Weights of a small GPT-style language model, trained from scratch on English Wikipedia: 60.4M parameters, no biases in attention or MLP.
MLP neurons of a small language model. Each row is named by its layer, matrix (gate and up: input weights; down: output weights) and neuron, and shows model dimensions 0-169. Each number is 128 + 24 x the weight over its row's rms, rounded and kept within 0 to 255. Numbers have three digits each. A neuron's up and down rows have the sign that makes its largest values positive.
A block is one neuron, or neurons of one layer that tend to fire together. After each block is what it responds to, as a language model described it from the Wikipedia text at the highest values.

L6.gate101:116096153123148130133118125118116124127141167111149107103119093123118135148150151127102157148130094153162100098169119109087064156150129140107138158163080101137120150129119146093121159110158148125135122115118146109136140160162147150127067100084141121121143138132098135175119145143111159148134153134088102115119123114114150140104135141124120130143090133122111088159117144111160171111154137137090118117118179178112089106128128133188110134162111134139141164071136127128179123101144080137146125075137102131159104138
L6.up101:115131143118090108162145136148183157147120119122110145154127148119134129110114137129099160101135130143111102087091090138092138097149116116092131144141130113147125126073129135089142061119115139101187152130129140109149130085108116116113115147138138135107160103142109132113145122100130132132191123141152115131125123118155117116143128114152117155093112123131118120099122136124100162121135112126117125114093105101141090096114143094125097133089125147096139108096105084149129164126111134118184149126120139123127117116
L6.down101:104119078078125143105128135165124172096114096134120124137175107137104140100134146071113108114131133148138108079137119141137132101146081144125117169127151140172128140119103114149160070144134148123097132103136149149130106089158149110121115080167084142160176126129133086119095179131174162114185116077108156128150120107127105122156131122131124143081118114143159126137131156129100130064159106118143148138163115135097148135159153115119109132094131120116096084127132139110132117099102148089151168154131103137131127132
L6.gate187:141128108108129104113115126125135146070163135182130118195099117173146084132100077174139084125147132154147102098128076122104124136089135116155109153134112094163176175120129105123092162069099134085126121090114154123160099099095123134125126153153103145067088156093126144138118083148128164138125128131098161133110092133146106130133129143065140126110134081122155101131145126118076109137107109164115129099142100136135137134115164173107109123140143140129099137119148101068107138150129125133136120142166111103092131117
L6.up187:161167111112129101098146126161109165095116121153138112107138097139155144142146127117110108141105106147096153093146125137148142135111087114083167140167108142128183155115154122117136107122124126122123127091108139135106061123125136137101134090105134161115113132118118135151156150141111146143098100135145147120091120171119106125195178113156106112156111103144120139139099110142097148124132119080176150108164137134142142118098135131134141086184146119113194128120128110096128116169159155108042171139114148154118070116
L6.down187:118141110133088115120124103136130117125120102152118119126110111092119145109125111147111113162114165096088097111115141121169123153116105123104120157112113120128201140157155130112131125095128102113105119137109128122174084084145162085074124130080097105123128139108129101122148176108132136112093119139140153114159134121125147147120145160146128098131110107134139118131130087137056109127121129117126115128129126115117175123160139131128164102151159136110186145112143161112150165120161077102081139096114161172125088095
L6.gate331:111089119103136124154114119132173132113143107130144129117105110088141152101125118131147145138100140157123125106142133159140120156157123128110143171150114135127153144106079128107126102142132111105123128122104137117133072137087140166173131159162141106127135129144150115169083129131103115153180119173129142121111100147073118100144096142102113164099119123098139137156109129150122124127158110132160156107135133110117129107145122105132124137115095153097094093112167123093122173139151148096097143127096102171146104106
L6.up331:089139131107135146159106141132135137140118146144159146155109120081126171153152145121101141150116125188155142073139126111147130123089110107104128184145121110147153142152098076078147123058095122092149107108098167131136116135139118138139090117093114077115112118131146113113140164151124144121157134097141151140143102153109143111140110150132104132126110136127110110144111126106118102109145077135167107148124112156089149102137136126120130134116141137122116109110136125101153136113162146096125187126150122131118105092
L6.down331:134119113126131135149125111149121116094094141126147137148145105157116157109150123155147132144118094152128142142130104132150130117095104123104132175137122093137160114147141118124148133072122113099134099112149188120178102142152153163132126115104098088125124162118157100157135189134141149121166110117170108117178141114121163129161141160133122130124137152094114139095144103119124144091170119091117124078112114132123156148131126152105156090163133134106122140132092111100158079118206136118104131140195111157118105103
L6.gate1243:104126087133126148118148119084107164123109105111155127114121092112156151161156134143148115161156097181157135102140120113103112150133061148134144110126126137134118142148130116140144122142111152122135105141143131121114129121134139100149112120125133105179141150145146088159117139122135153151165099132103086142160144121122087122185113158132105146110120151128109136123059129176141157112107117112170127117139133106125150102110118081098137162138074151105131145101147124145194135127150120121115153146134102117144125169
L6.up1243:122123100141127143145142145137136141123134085121110126101119114133125159131163098162121184124117121162121099140114135117136128153109094137111112093101129168145136142131141118100103145084145148111141112134143106134112100124124143104186138137111131103098125098147160140076142108126155105124144101091198127184148120172151132086163145132131118150140144145124118137153115117141144146128131128121155152180123166134125126164140139117128129111143121102108134126112128142159159093157122099131111142144138115140127132086
L6.down1243:127097108120165188111124144119140128108112087111121137155127115177110166159144127137130143132107126110127142126127132097120095103151117119085123120126103120121124097133119074101124127075145135093198119110130138125113095123138160078137112104137150125133142142146135084070122169138166141123138103150156149131167109131083159121175149110150145125128112142118154148112117108149139106086140102094121122134150147142141175123141124123136113140157138145101121157102141115126138080108142130166099144134123137118151086149
Description: Abstract noun endings. Final word pieces completing abstract nouns, mostly for attitudes, emotions or qualities, such as suspic-ion, att-itude, hat-red, tough-ness, accur-acy.

L3.gate1284:088123133146121111138140120126118139143084127096090171134111141138152139188131159103113157157084076146137144139161113100109086159115112129114114122108153112164138148130094145138133144093127155139088107116157173170185119149145111135184086094135147109094082177141149146137147097188162122121101128136093129113133165114117108130111127151159063135136104123135118096109123146122122155103124158162128153121119127105099072104074116110124174101107136116130101137155175125119144147146124150121103112174169135090132099150
L3.up1284:075138133133106112133145131115120124126094116104111155138106138143142141151157141120128127146091069135155160129150122091115091170106112154121131133123135124175152115125095129116135138111122141151079097116168166172182128152137109143194097103144132092090079137155136158152137098172175117099109120122087143109128151125095113125106122163156081123163099130146123103109116140106119137085134157157126156123124114087125087109097134124128160110102110091144104136155194127117153133144127130095094121182157140078142095175
L3.down1284:146158092174126082092132123101106130116088122109115111134091130128125102143104134126126115160113090088116150143124114078122112144132070126079122169120120135170124133135127129111126092132111186142130135139128117158170121134118127139186126125118130105094103159165145116166132113177109130100142082113104139127152173111137129127085111155167139137161144127164161106109134135130122107104119177141132149165166139085089117106137175103150181086088118079071063125143182157132130107129141084166168102114116112116136142133
Description: Main verb after subject. Auxiliaries and copulas that follow a long subject phrase, often passive-forming, such as "should be", "can be", "is", "were", "had been".

L3.gate202:113132211147162094169105107134140132084140094123108141122106154131097094144156151133135125088140087121144107166112138156092116116144125205142124160133151127100143113121153075109173111102113123078114089131126139141155117149157096110113092121117186169119112123172126117104110137143129128145099126154121111132123122128158162126146154091114124131103162172145129140134161114117146107133158146110143110128145140163111126166123119143112147135138153171124087111129138136142142139104124126117134112121166059117133138142
L3.up202:096114162136135140144126108092127169087134060133104126098117143113077117143133147111150128117113092114131108129124126127104128088178134159117123159140110140098116148115127101098140093119117121102140081128159128142103084148166111123106082139138191166117092131155137110114144155109157126127133127138127122158142144100153156112131165116131122127109159155171132143135172119121159133115163127142149119123155143159133121139173137127131154151156143164106131103114153124135146095101116139116144089085160089139127130125
L3.down202:108112115125114119105155117099096148117171109171093067097097126134101113141107111123141099105117101099137143132145102130109098125134141124168134177110104135085133135131118136096172125160091136108145096109155138113084088137190136122131103148105162125130124126125141114117147122127164122169172123086138139135192137131119113077123139148143101105161140115142120144138176119144132149111142132122114080116119155157156133106171127129141170082134135173079145124118136105170137078164134100094107103118148123130115121124
Description: Verb stems awaiting suffixes. Word-initial verb stems, often of roles or activities, that a suffix usually completes: advis(ory), consult(ing), manag(er), correspond(ent), inform(ed).

L8.gate803:119112120103111170137144159113125141137088113100174098116064134124172106132139132167122113166152134120128080136141136147114141142131107144122064112178119180172133127117127164148120116085140159119108089162142109106143128142176151144149120115107101146149111129169123096125146143121180130116165141165121091107161143149150147145131124118157150113143146138134110138125161138131117148085118174111140110093123142126119122111160147098119107098127140119160137095119119113120141099130113129113116106151148123117137090111
L8.up803:135117154133167151150143122129115132123125150137092113133133174147117122121104131111099114106142146150144137102143123134123156115106138126131154108140091101130163115108109104158131116120138137168118151110131147101150128147126113133086170154126117169104104112157161164087170132107146145162130120175094111161155137147128169140111128100112123152149125123136111114137139126130127134092148110133152113151166160149132131169122148155190090178137171127117112108129123110120129146113120068100137141170108149118118129141
L8.down803:123123163139173156164136106105130128136124116095090148140160161163119115126108136107124146147146113136136163141134156159120116110124117154119106115154116129109163137116107146110118149103143145119124201125098075061137111092116119082102109148090112148136105112126128127128129094112154173165138103164164119139116162130109102136145145130104102100142112105184143135157150135142144137073116105147153146144123169145149117142114134097154112143120136126116117125147140127118127164111094117102077128125131150121127120130
L8.gate931:091134123127123148184105127129168131131127128105143131116124130131143175077143117062131136121160136098127122076137154111163104115110100108114130107127141161140153177112120095096122078132107087186114151124126133104151117144157108152125135110143139143152144141092083134149141171119130121161099083113082077120123147137175151147163135162110122111119110105116141147105084122119131204121203118119135125122107125125153116096111128114146148157142084133123117140141105104142123117119119132127137132162155118115115139070
L8.up931:152116100141104130185101142140114116135113096120140110141133104133115147113131108095128163139122134138170109091165099110182106125175106119142120153123109178116144140146136138146077113080086142147091179085127137099102118112170143149137109143137103148123094135108129166124100138128118141140141073119091140141141127141161153106144098118123138101065149121131151185146091149112164096123187159134160135141106143153163134138111114136144165117087089111169084162101142138106135127103146118114134158121170105143092135127
L8.down931:154158110169112159109109177100141120147113171077131092100125099142149176099177098152139131108160149118136123106152165160132131131133097126105087128125096152155164110123086124137141095131085142153109109094125158147118111138122133081179117114130119148108123136128102129129101163142083122123147122121151109090151133119145144091140172160177090122141132109127140108110131089157186142112165122087126099142160158172184146073173161099122158125117099101145096122102150146100132057151158139147151105140189114119153149116
L8.gate973:105126112120116166106134114124094139106142160123113131121114138166166129175144086117106157165139137126162130123144128160106094122165142139131079152130183141171124140146132148176128087174152143118096122099112126145133118140149145128144089104154130142128109148131119124112105129076107100099123129159121095130139105118166176111115137145130141125123134138121111136163139123138127124086167163106052104154138146146118121132124123139149123141112130132135122130095093133178085078144161139112100139116110088060132113114
L8.up973:132108135123130124131145182099121124125111147124139151114147116101103107125137144115169120110113112082119149160178108160119073118156120130083132127115158105089144107126126147168144112152134164139176157130100119155112106153171128151119125153181105169094162114149148140145114133132136112117166063111145136059177131209168112107165132107142126186132135096147104117092113153161106125145108122155145145161114089079145143163111110150151113143099140135117124163120127115130113125135152137127103129144158085107092144123
L8.down973:131074100127108121098119132117150133125118135133123109116100127117116168117112156107132127128095114136163125105173104130112141100127136153119070129139132141158152138112170125151169133105142112134138124140120085134126114167113125126171097113118130091108108119129161090119100181096139126139140081142119158102187141184159112115123164156168091127110148118118143146087144114113165097081150117148159085154123150088132148147070132191160126123072170136104112138134136150138105118161155088184109152153142086110101109087
L8.gate1266:078148154128142122113086159129113138138121129142157169131131128123127166159102187102145101112144128136152110088130127120123154102100174126112160133136162098128124105152141115110133148114131100137116159148119093146154098121202159173134072109117150149115119120106118138167122125117171116134128135158120130129170154147125132141128108127129152125085167109100096144172101110148138148119131151115160127150096196138101149190147150139097169138108166165167108132117119113097144136133119180103116102115104091110127159170
L8.up1266:131103154162155074144172146147120135140068142150123144138142141134127172097125120116112137144122142089131155117179121112125122126091117124126116161122119105108139162115140106121125166115080121155174134122132112145110133133154155109108138143113142105134110119097138105094158135136154087133097098171158183124162160120127110161102120115154103063086125138128095152127170132159110109107119112155171093175109147168080128174131129137084135126119147122124100140149066133110131174150136141112131114116093133058133100124
L8.down1266:105116133116121129103142186119115148117098094154152129098166094124104103088114137103079115100143162138130120103159130163120127122094137131111144152102132172122154096066095094131127104074102131128093129116098099126127133158140119143103115170117178141121102106124099120151119164123127123115134110097145086123138120139137137081117153143137113100133099103151105110126121141124062109115127153140140090134136149127136112105132164131139112144125134118198168133120130127094160163112103119142157146087113113109122129153
Description: Mid-word verb stems. Inner or final pieces of a verb stem that a suffix is about to follow, such as obsess-ed, humili-ating, interpret-ation, abandon-ed, support-ed.

L8.gate181:160147145122113056163156157084125139124138096145099109170103099125095154111161135116121090141105129127086178129096106143106137156132173083126085090124130120117128132081123129127122142129159141118098080143164132129123095136152179148125081147106086146123113142111128112134120095168110098132129158144099154131147144114121188127113128116121136137144127145106102109081146131153129105127154153110136196167140141094140104135110137143121110131119134107095121109162129149141150140130138101163101147107146155074169109109
L8.up181:175126158128081120116103125111166142158162136117091116147100128119125213104109130152120103141101112154144139121134128152165114160116116119147103140184147112146105113096089085121118088123111106119125097140147136141137120095172123116119116123115120141095185135118091136152112110146125082152158146155082162173089113107124161169123161113150171171136113112097133160092145163101121107152134151128150135106104137131134097117144155165100128107085121165078102155132163104165111093120148076137117144146121149122085128154
L8.down181:161119113162099108151134144126118139098086130111068091122117117146141153151139126129181090134135138156106121105138107153130186131144148104155137098139127159107096151054126097157159173128120111122148103143145163108083079102117152180171080108117070148143115167108149127078110121127126113132120153129137146179139166129139161096126106135090183128128148129154121104145130104157130133109163158108119148113154112119155126138123153112117147163114089124078097111116162127094132139103133109144091155159130146106103149168
L8.gate293:083116111150155110133151163139134117124143174149146107081131136137206109105109081143131131119163152118164121139161120108099151151152160154136162107140161127140138157103145164118146130126106134106171139118113134142138127159161093088096161105075143161106167099144121181110095140112128152134116114100135111101124173118144155164174127063123110157118153170107093114121127146176135110126130136148090104092120154131120081152117181144121134141128067145126094134115147150144120137148125146156122122139116115085115139106
L8.up293:148124118165115126128139134118072107112115139144194112114125141128132148128105124152133142120135135101123136101159139146076117168139143140110133116067121151113148155115129145110121131126145126103144152138125166107106148149172135132113172124137158151170167157175122098126142103107133108102135168126160115135105160119120097085146132164116088157138151098135106148102109100127105118172132129108119108129148171128136116133099113125130118131113093167117122106144138153129122114155124136119145139163119150122114130085
L8.down293:138131102115110095120092090117080164124132137119136126123092117150137117074157131095117133089174143161137155137136118107122106117128103123130135163135106158152127146096137143139124154114161108128108172151125127128106157167152122107111128083114113127162144148134149129075140112138121128135136109120164129144104147117176152072162140144119128118154122122108116110103096139155126145162152143166108137138198181078168108193175121114157127105121121151170065128125145120091158132170157119154129125173130163104113084150
L8.gate970:158103137114141118105132113142121140156121135136124112111110139139137121107146146088135139151130124213153141072111182147107103135116160158154132120138143111114122134116155153095110094100146164176097130165127135137081101131101113140144139153111119131142114137120122118138129169161103119114153149100156161137120126108156120124164169153117131154107115119141124098065109117152107128180151104118141161123160183092130124121101126138161095083094160105083147138138101110131122104122152134150162152127158113122138125148
L8.up970:167119129132119123086147132132125108146170173143131122112098132151121103108161134095131157176138147149153112143163130132154150149108187144147132149117111171115137113134182130183118111119131136179113092134138157069100096142111109119181123135088142112126088119145140127127133132152150143147109153116121151140127120081129100141122146130099136126130151139111118113140130128102126110109149123145114144197148154119109147108163143148124118128092095173102094124170081094130095099127131167142117125132085129103160096117
L8.down970:148124159146131106121123130167140144123145116101189112114109130116130120150111122110131112134148133205113109102175136144146167120130141147108142136125116149114148153109179153123121140109133134090131169111168160151157133130110097112148152150136136132124133107153132116146110111146112136097146132133165166169092141139134120107108166121085104120134132079115166098152134136114140104089150134123153138108154128088120145098137133135123152134125125114057128093119110127121127078106122134159135180150118123111161113105
L8.gate999:145168111145150111114131134147106102143136121115139156105140108118122128143117134165128128137121117192166123122143108131125170158132133145157131132162127117182063126132102144155114117134143115176091095158143147144139108105096073140128128145088065169142116101166166171133136146116161129133168173118084092102151159136148083121111113119130123126088123165106123134125149138144107145124157147123110145151158091120129071114098132113093142106157120109102117113159099144122136100123156104111129137129146145163120167101
L8.up999:158134107144157168140124135182150132135127134115142151126126164151132112112119118132141117128125129117144154114149140152097119100139131159143165124131164136138086174117120168123068106149133106133095124162094137107107092143118133130115096139140110123152114135147138152131127081140150113244124123138125110093100178085183121134118117096099177156126117112073139082140096100096129088136115174133149140140120154133111107162180148136175141127131159138132130122193141134117099154134145095147113091117127155102111099163
L8.down999:158203109164145154112121122150154167120134137112160155124142167157084134166131101140125096111122102096119139095101123137125141146159117113095177127150145132174155130095119165102108093151083111166112143155124107112121149115140111124144165179131141143128106106123159131173075120125116171122124160110112129133128146153159106078139185129141117110108175148140140076106108136145172131138163154125098130139182155119170132112143158126164137095154120137136099089145105124147135106125186117156124115072123108147165182130
Description: Main-verb copula after subject. Finite verbs (mostly is, was, has, were) right after a sentence's subject, plus clause openers like while, whilst, e.g. music is, Tuthill has, the dam is.

L6.gate8:116143110101115133147110127129138098154125146159102096105090128099164159126100114131111144112128130116119097115141156102156149163162102088119112142122145129123138163124116099129149103095148137139161117124124119154149119129091121150114142139115148115129110119143109121091094137153133099143116108111176109149122182106145123131121128167133119162154142111138099083119122126119132132104096137113104127125150121130099109140092083142166154141135088121128146106118134127116144135117165112103157177159122128129096099194
L6.up8:128166084144170145106154153088145126146130103154149164134098136125140115153116153108144115157128100129137142116100129120133158119145156131090120161189115135175148103104084124154156108091133174093102141118162128145159117187150118096137106178102074131136127122120155144141114106149177128189089171142141126161097142128117109114185087130117106122174172124095088150097104069141111144141123125150139129128125133110120120127140165120148159186102110133137155223111118130108141122103136138103129139157180117067103144107
L6.down8:142171115132083118121143175118118135122136123101135132095121126110140119123144148144147124115145087141105117118114121112132115134139121127127102130156101122136155149126107132136168101078084124103171088117117160156212101135154126083109124137171164116083116093113095170101150150124124128137135157117117138110124133148135112141120068155170151152153087090125122136101137143074137126124124157101140117105157107149102124133110094100145123110117117133064124127132134130102097088118126121119121158181128124162092138153
L6.gate716:117126164145129127136120198101137111124156129170131101145082085069117116129116118178110135186082092119134120100120133147112110114161137109135103122154092145101157111132083125123137083115139130132158175100074112181157143142116146099119134112146152095119132110191129151158100119122104147140092152065114151128146145130138187139117156097153138135145135116112117126146160148138114135154101080077137135097107102129128150126121167128180119126125106132154098114141095124126100123168141148131153177153139132096137128109
L6.up716:134111126141122129108144202130145112144146105120107131124124095123159131125121079129143139187082131132077134119072123121094137123130152115137115126161153168103121136090102125127108065126159096113121120142137188085123153113101140124141176154115096097116127098159089153148110136099104166126140116125142110122122158126148122110133114130136077099116115143154162116133135137110140145105135129102099127123101145112108108143132148095070129120125114123108124136132135139137083129107119164135139164151166125090097128109
L6.down716:133131177109122168124105137127124112161106119163099142128112120120120114128151097097084121134145094128093144130130159141136125115144112123158099131135121113165114076133129088106123112043080109138169153149112135117178133149143163071103139145104137106133112140161114136111102108134121154138131140119162128125131137140166122134099144111141142134133117074123144113112141141089100160164156084102147163100153110137134157134128138120135106091155109116147104130137121143111113110126134126123121155138092119099133114118
L6.gate760:144112094128131122098120115164136129100091136130132113094144117126191144157124154110128109156124117097153093102179120114108137117109125115143100165072117133102122155095147088161120129123114127192094119150133124114152116121134103114141085177114137109107118144150135160154187119135192117148135088110104152133141155130109101147061099124137093133145129160138147162120131134128122104077155108165125123150091135138109133144107144124141143142107082145090106104120140119128118124130129120098152163120109127132136095159
L6.up760:142153112119138116133078124108103143169144164112131128094145153091128142091128143122150137124121122141145139127129163135111104124119112121157074152124092141086127170098170132137117153089106131116109122144107121138133082150146123056114143136182146107119131148155172130137143096113129141155182181107126171143152111129145128132081121146165136091142176114127096144113119188151140124134127124160117114152141098137110116106132122133117145133120088161132162126124142104130114156105139117123138094093097172090117129138
L6.down760:121143084101102118141115116102166150153113150103109114149107154114125100090096114115137135114140111130175112097143143139105113084132143150158098127088134149124119172100125104137129151095122137108090126111135096101124182109117122106134122113147125102146084086155196152141146079125119107092148144151149124120143115102169121114131113182176126130133108115143109144154136137117062130110168105188116137173096136133171124119142115114122102167129098159147101153127125116120104114100105131122149074150102128077140147135
L6.gate1110:123156125143149147107112129114119119174103131173120130107124130129143159131115118091105118147122121126137175114126125106104120121120152107127116151147148148101120130121126146143150096163114126128154146116138127123112111091167132132142097096112114112084090152132130154129112123075132108110144137144093096120128166117104071143163151157137131149104106111154122156160142118099125147094144157136122163120135158142122118117096132125120115157093129102108108136114118086096115113171123091131109134118136093136107129181
L6.up1110:082141177165100171157119172105141103113144128102082088161120143111112126132160132076106084187099120118141151117109115100142104104152146094111186126122120136106106188131114160132095113162140140118133117134057160116128127115132104108110085109125133125116124132096109090185108117183092143156127100112112119169125119146137137146145174160153113108131135133139130121148112121104132144152114122146114116218087149120094096109138109102170139107139139156105124110113125112130133119121139138169134173144118140197141101148
L6.down1110:113129130158085123118127163141134147136090160135051071132105126134138133104156111092117082111123129155145146131125146081163131108157155092139146121150145119139110162134096153190127115151081146097119137137122134138110103106132102110142132094161101104134118144119134132165101112151140120145118139110156125158139151156081147119148144165102084130141157134143165138124125087146154182131121131127125143136139123170152095118146120123193132117097164128116094114102130165128134100114154134152170132155126133118136097123
Description: Verb after long subject. The main verb (was, is, are, were, had been) that follows a long subject noun phrase, e.g. "the highest temperature ever recorded… was", "the only products… are".